Weights of a small transformer language model.
Training: a variant of Adam for these matrices, 1248M tokens.
MLP neurons of a small language model. Each row is named by its layer, matrix (gate and up: input weights) and neuron, and shows model dimensions 0-127. Each number is 500 + 40 x the weight over its row's rms, rounded and kept within 0 to 999. Numbers have three digits each. A neuron's up and down rows have the sign that makes its largest values positive.
A block is one neuron, or neurons of one layer that tend to fire together. After each block is what it responds to, as a language model described it from the Wikipedia text at the highest values.

L7.gate25:470475461464533502510489518467487511506480496537452482463492393455445555423446502544553515493479460545444523483433525483481495471524537554476516576495465561507531509487492547537405443491558475488521494472505504484534485457494445502468510436442470464533479538437449451450578538477452519529525474550500488482486496540505480435575593488512492551512598503434559482552572528449489473480513
L7.up25:512444472526497479489454496462525521443489452506523433495548541421475445520527441534524526434502535481508506483514451532487577497438502495451528465559464479440456503507464503520526466463443451489476596446463450451513427503531519507544464496588478455454519494555539506479484493543574531508515530505483450450433446490526513477489458516565563459493464506504523500532519480500520430513474
L7.gate727:504497468459537490467545511470504438498476516510511452497537455477535501520426515477451502496472432510488469470547526531490513554503542525468501543490451544489471537510477509434502526421506463554495458413459523539541413593519397466526502488503470517504598544490543500611538479505529557532485465513467540573500415480488453499503474561513442536550475555513567472456539481521514500542493
L7.up727:536456531506580511484566594521507473525479520495528550474557490571517529515558480531540538497477501569419504545551485537485500494468498452491544519518519497505594520569464489439484485525440473461530535505479429532512458556488564506520477501477526543506571479486473517446466486549490525498562476520487478464475470512514481529503477451501490510520487417493481483510474506493477492467459
L7.gate868:487448501549447479493434394480512515470514538517504477527508464467459528521548545512471574519478461519517467449444494408480515524520514573506463487520500494562457482506460524476439468484530492503556504487499518459536541530534481395504510517447471459433506512500499487445477531469444494510492473467480491488519423510507515412593539522565619586504467535492519545519564437471540414557476
L7.up868:533500515485471450487513502487525572435432501514567510510512503506514554514531565501505498471520491498521483487537490419497576503449486525512509544502517518491492586501454547449510460494527485442494539510507465479525545509573507540593521486535459538504475551603486513473446533590499445475449407533576565496478515476527412455547518492535475484397525494492482470456456492487506501464464
L7.gate885:367515522500454528488537502507523440498555484475525492517489525458436434530491465496532516440545440548493484462497482514453496542488506421474469503453560526506483492483509531490601468540463506525454481533529579481553444502516436486534483428441512501524515541556565440451465496508478583536580494470472522548445512500423491499467469561532473522497505464490554540478574560460538540416496
L7.up885:483504473483570502462529495512502508487551520438471447472524464568509510486497573513494423379505511533533537456561513448493537544488517493518524447497525488509469502490527515521529462504476444541488543484481552538504369580523487489489491471486538471563458475509471514563464490516519488503508401436493538496452550502486442504515513542467501525487559483545543531498532525470435546403508
Description: Year-prefix tokens. First three digits of four-digit years (197, 201, 194) in dates, lifespans, and event names, e.g. "The 1971 championships", "(1946–2014)", "in 2015".

L10.gate17:554550465518570383387525473504514512535457524548464494476613502509443513492481501439558539425460531501485521504533488460507560444566463473451529548582580501534546486449536561446489534506525452458551544570554475566604529508505482489507520502508532460447532536463527515550516497515559470521514514460503445550465525526478513501478483452571528533478518501503535516457491492572511522432613
L10.up17:509485511550566511522457492527518443530473505429563513486485475534467527499479497512477584513485566494482486495499546496441540445467450485519516571467574531394565509479510478475514465419510533565519535432439417440552507473465495489512446539528441509496495495536494512542444434517531522494547524494477565567486529529499461573521534540426507420534467475468451513597515462447573547473535
L10.gate43:547511496483550538470483465481592524487513518444437473453489483543493503502394504477538536424494453543495414538504506550549495477550512487518512540535456463483490538532547472466533436463498558476491549479496485543516522480494576527504537423493475498451518544478438505478459444476509484495595478425442461491492467488425512536485476448469530506509456540544577403475548563525585495491486
L10.up43:508475507485560474510602492537443502465519523523557403428483500500497528486498507490478456502517441473441437419449448493502511538496470546512512460502518533480553529535519496467501470455472541556519504514465496538512468548479472500496531410481512511548487508439493467521398493496537483452562582468496502512423541524426465501510467529466497519462512512547553524520515539552465423465497
L10.gate51:566593524465539467512510515551451550485523557469559517481541452452530481542513549510490497492501499467505491500541570478571498572571470575505500522490561567474485502543531536437525504497458461521554547566466451503437507548461575519580553503485504527501483492456549539433434505424483481474509482454472520538506439440538524507453471519494522541503449499498527460448433433591508426474486
L10.up51:475550508487562498429566444497484473494458524468518504452502472506474467422449524484469537482531448550503480487519528550424483477496520456492492482498549440517451521513522511498534513497437470478526531412520482510545446511525553515510480378522481588538519488483519494476450467603571522549602551462475486504460483531457477592513453487453513515476489529512536571490458551489519587476528
L10.gate210:410496568471487509497467416491496568497538508460480507503498490442476587546461470507521557468520404522503487471443452411500537483543519444476466522546573519492508467464429553518513436553452443532541604462480506528494507517524533488518483476507567544487502540546509560408484504508504545511519487552567468485487545450494529587525455525549525518515469491553556465475614495484448480452498
L10.up210:520457466513535495554515446538446476565523523522481483491454561500585534569458570479435484510494484540522497504510484479520561486489457514380488486462447462511512530478533506487483494441480480484559541458401510517496475539480524371437533471472535423513496526569471532547500490483433476487530459490526505536507494490472488549557489537500495575455555518592529446498538452561442491459478
Description: Year-slot in dates. Tokens just before or starting a year in dates, such as the comma in February 20, 1927, the space in 3 March 2011, or year-digit pieces.

L5.gate710:500495497494482554529491493555432402488445479496439546478451551521531480524508477519518506476540500492490534537501482473502452439522497478508589538517503508475537499484533569504442504510494515459579528509492482467500509467570454533403544477491500513484502443534565548543509545499490509466553479497590449591477438433487488513462419474422521522520535521543398507500502473555531521483594
L5.up710:518535526481545501529525464515541465466445517497485519456505494491494516516461508445481469539500461510509548477464512588525487516517514438475455463366550587495535520520452493472509489502547526487500508506484500514480457467571514463508502441580441560492514478577416512586531537556475530495509549433469513529541455499492488549491511542484570521505443510534615544493541548466540513538514
Description: Kinship and group nouns. Nouns for relatives or groups right after a possessive or article, mostly in plot or biography text, such as sister, daughter, son, group; weaker on word-initial fragments like h, s.

L10.gate127:550535517531497479543576440516559500494449557495535500578538565500488497475553502457498445513536488508490505426451501593499468472530514479527536489533601455524533425554385460474516522515456506534503467489553460507465546501490508491560518479530567585418551436476512493456492473529522511564489509476474578595445532455480523517518522482403504579490475465516505469561476608468525474496556
L10.up127:447540564508536499592573378525517500574443560579500487418517516590535506478499618504589456523471479534502506508491459501550492474476459480486484579399468487416485519530446507445481495517489560537448490462496480460512592443569508499483517496457496500460460460529484483500432492531536480525455481462588523522513511562427510498563492447506549458493440477528468511518446530442472522537518
L10.gate193:515519490489509460499546597400531471530447565471553574491475473417493590541525505502531471499590466552532503546434566566432446487537464456520497463524526504491476466500496493476541492477580528435479538487432514540529524459476458482471525540624435472485506561468482563517498496504474527514489560489533441523508453508469518524568519492517421482473439462491478461610447477477393461471582
L10.up193:563492489492483497493472525518468461513518569477513492478473566475488523484550528536547543594485519559532441541488464532511404479428480473573470528515513501501507425540441537486500508576564562450548471524497572477558519546455520537478567517495611497475472472486455440489598489537422508548469490519405528470620446513516472506559463527524515465503474542469488515558487460469517471505545
L10.gate222:497542524511516545466487463478500431476472552470482441489549531508499472511565514435578506451497478500454515516544568572454438458479456490584463569520519552495520538506505524492542539490510463527464467467444493474453527458486532514475490520454512622512556499484408531484533453469525557615535591503507454528473521467486463535491524500553495457544466495495435472496486520480452486481529
L10.up222:514570505651447515526535428471520453499395490494433493486483555497582525570465522513526495540483440530482504506516496542485429527534484535511441540502540454556552503553531519419522505410517481424544600460455491470498490483484470425538566532508501551481590455524538508471515442552482479508515515523521478499510508458516525508490466461536598534489462483416513582515429401519457503556554
L10.gate274:516532515485537439482524505464461442488472485593496567534482514438425491531516468425489502492560496515440484523485517518493561539561528431497519513448450487510520437480470534473505501491589514488463502461535493552589456465538544507446534511528487527449495522481473456515536500430476484532505503480459437482514530504513512536474478456534490457535460444529468563599498469520503437444498
L10.up274:433528473499497478565505424479511558539542546564521432532508571433512564473464501446528511540476465486514462512558488516507468483466520539521463496517459431492486542482410511471465500554544458510516518501538463454509509529492511499495501509532523502451517506444506423482531506497491435494477513427464405463494494508511472490567548482545499443470518460482475494490473495506464475553365
Description: Possessed noun completions. Noun or noun-ending tokens completing the thing owned after a possessive like his, her, their, such as father, wife, marriages, readers.

L5.gate39:516479490519510525528473494480455551520530431470558482494519526490515485456542435479437482523494471505512484539428475512412480525482570517499543475592473501555454492467480397496493518463441534461492495526556512496506515552465524547541514577461567543542484512567529501414410483515520515551506502532470543475489480507549526459448442539482438538542460482512468479495481559579567424517490
L5.up39:483444446527506522537470531446506548474523482499553560603481516535501497548500500510543463426538534457552462470525471549474479489515481447532485525454497467502494527508465508496535537594516519436584540537567487526501504502451523495544406491551562485498527473524495465488492418573522568470562432534426534547488516431470513429486504540544507444501503456542443530526523550499540528448489
Description: Year slot in dates. The space or first digits where a year begins, mostly after "January 10," or "7 February", sometimes after "late"/"early"; occasionally surname pieces like Mc, Wall.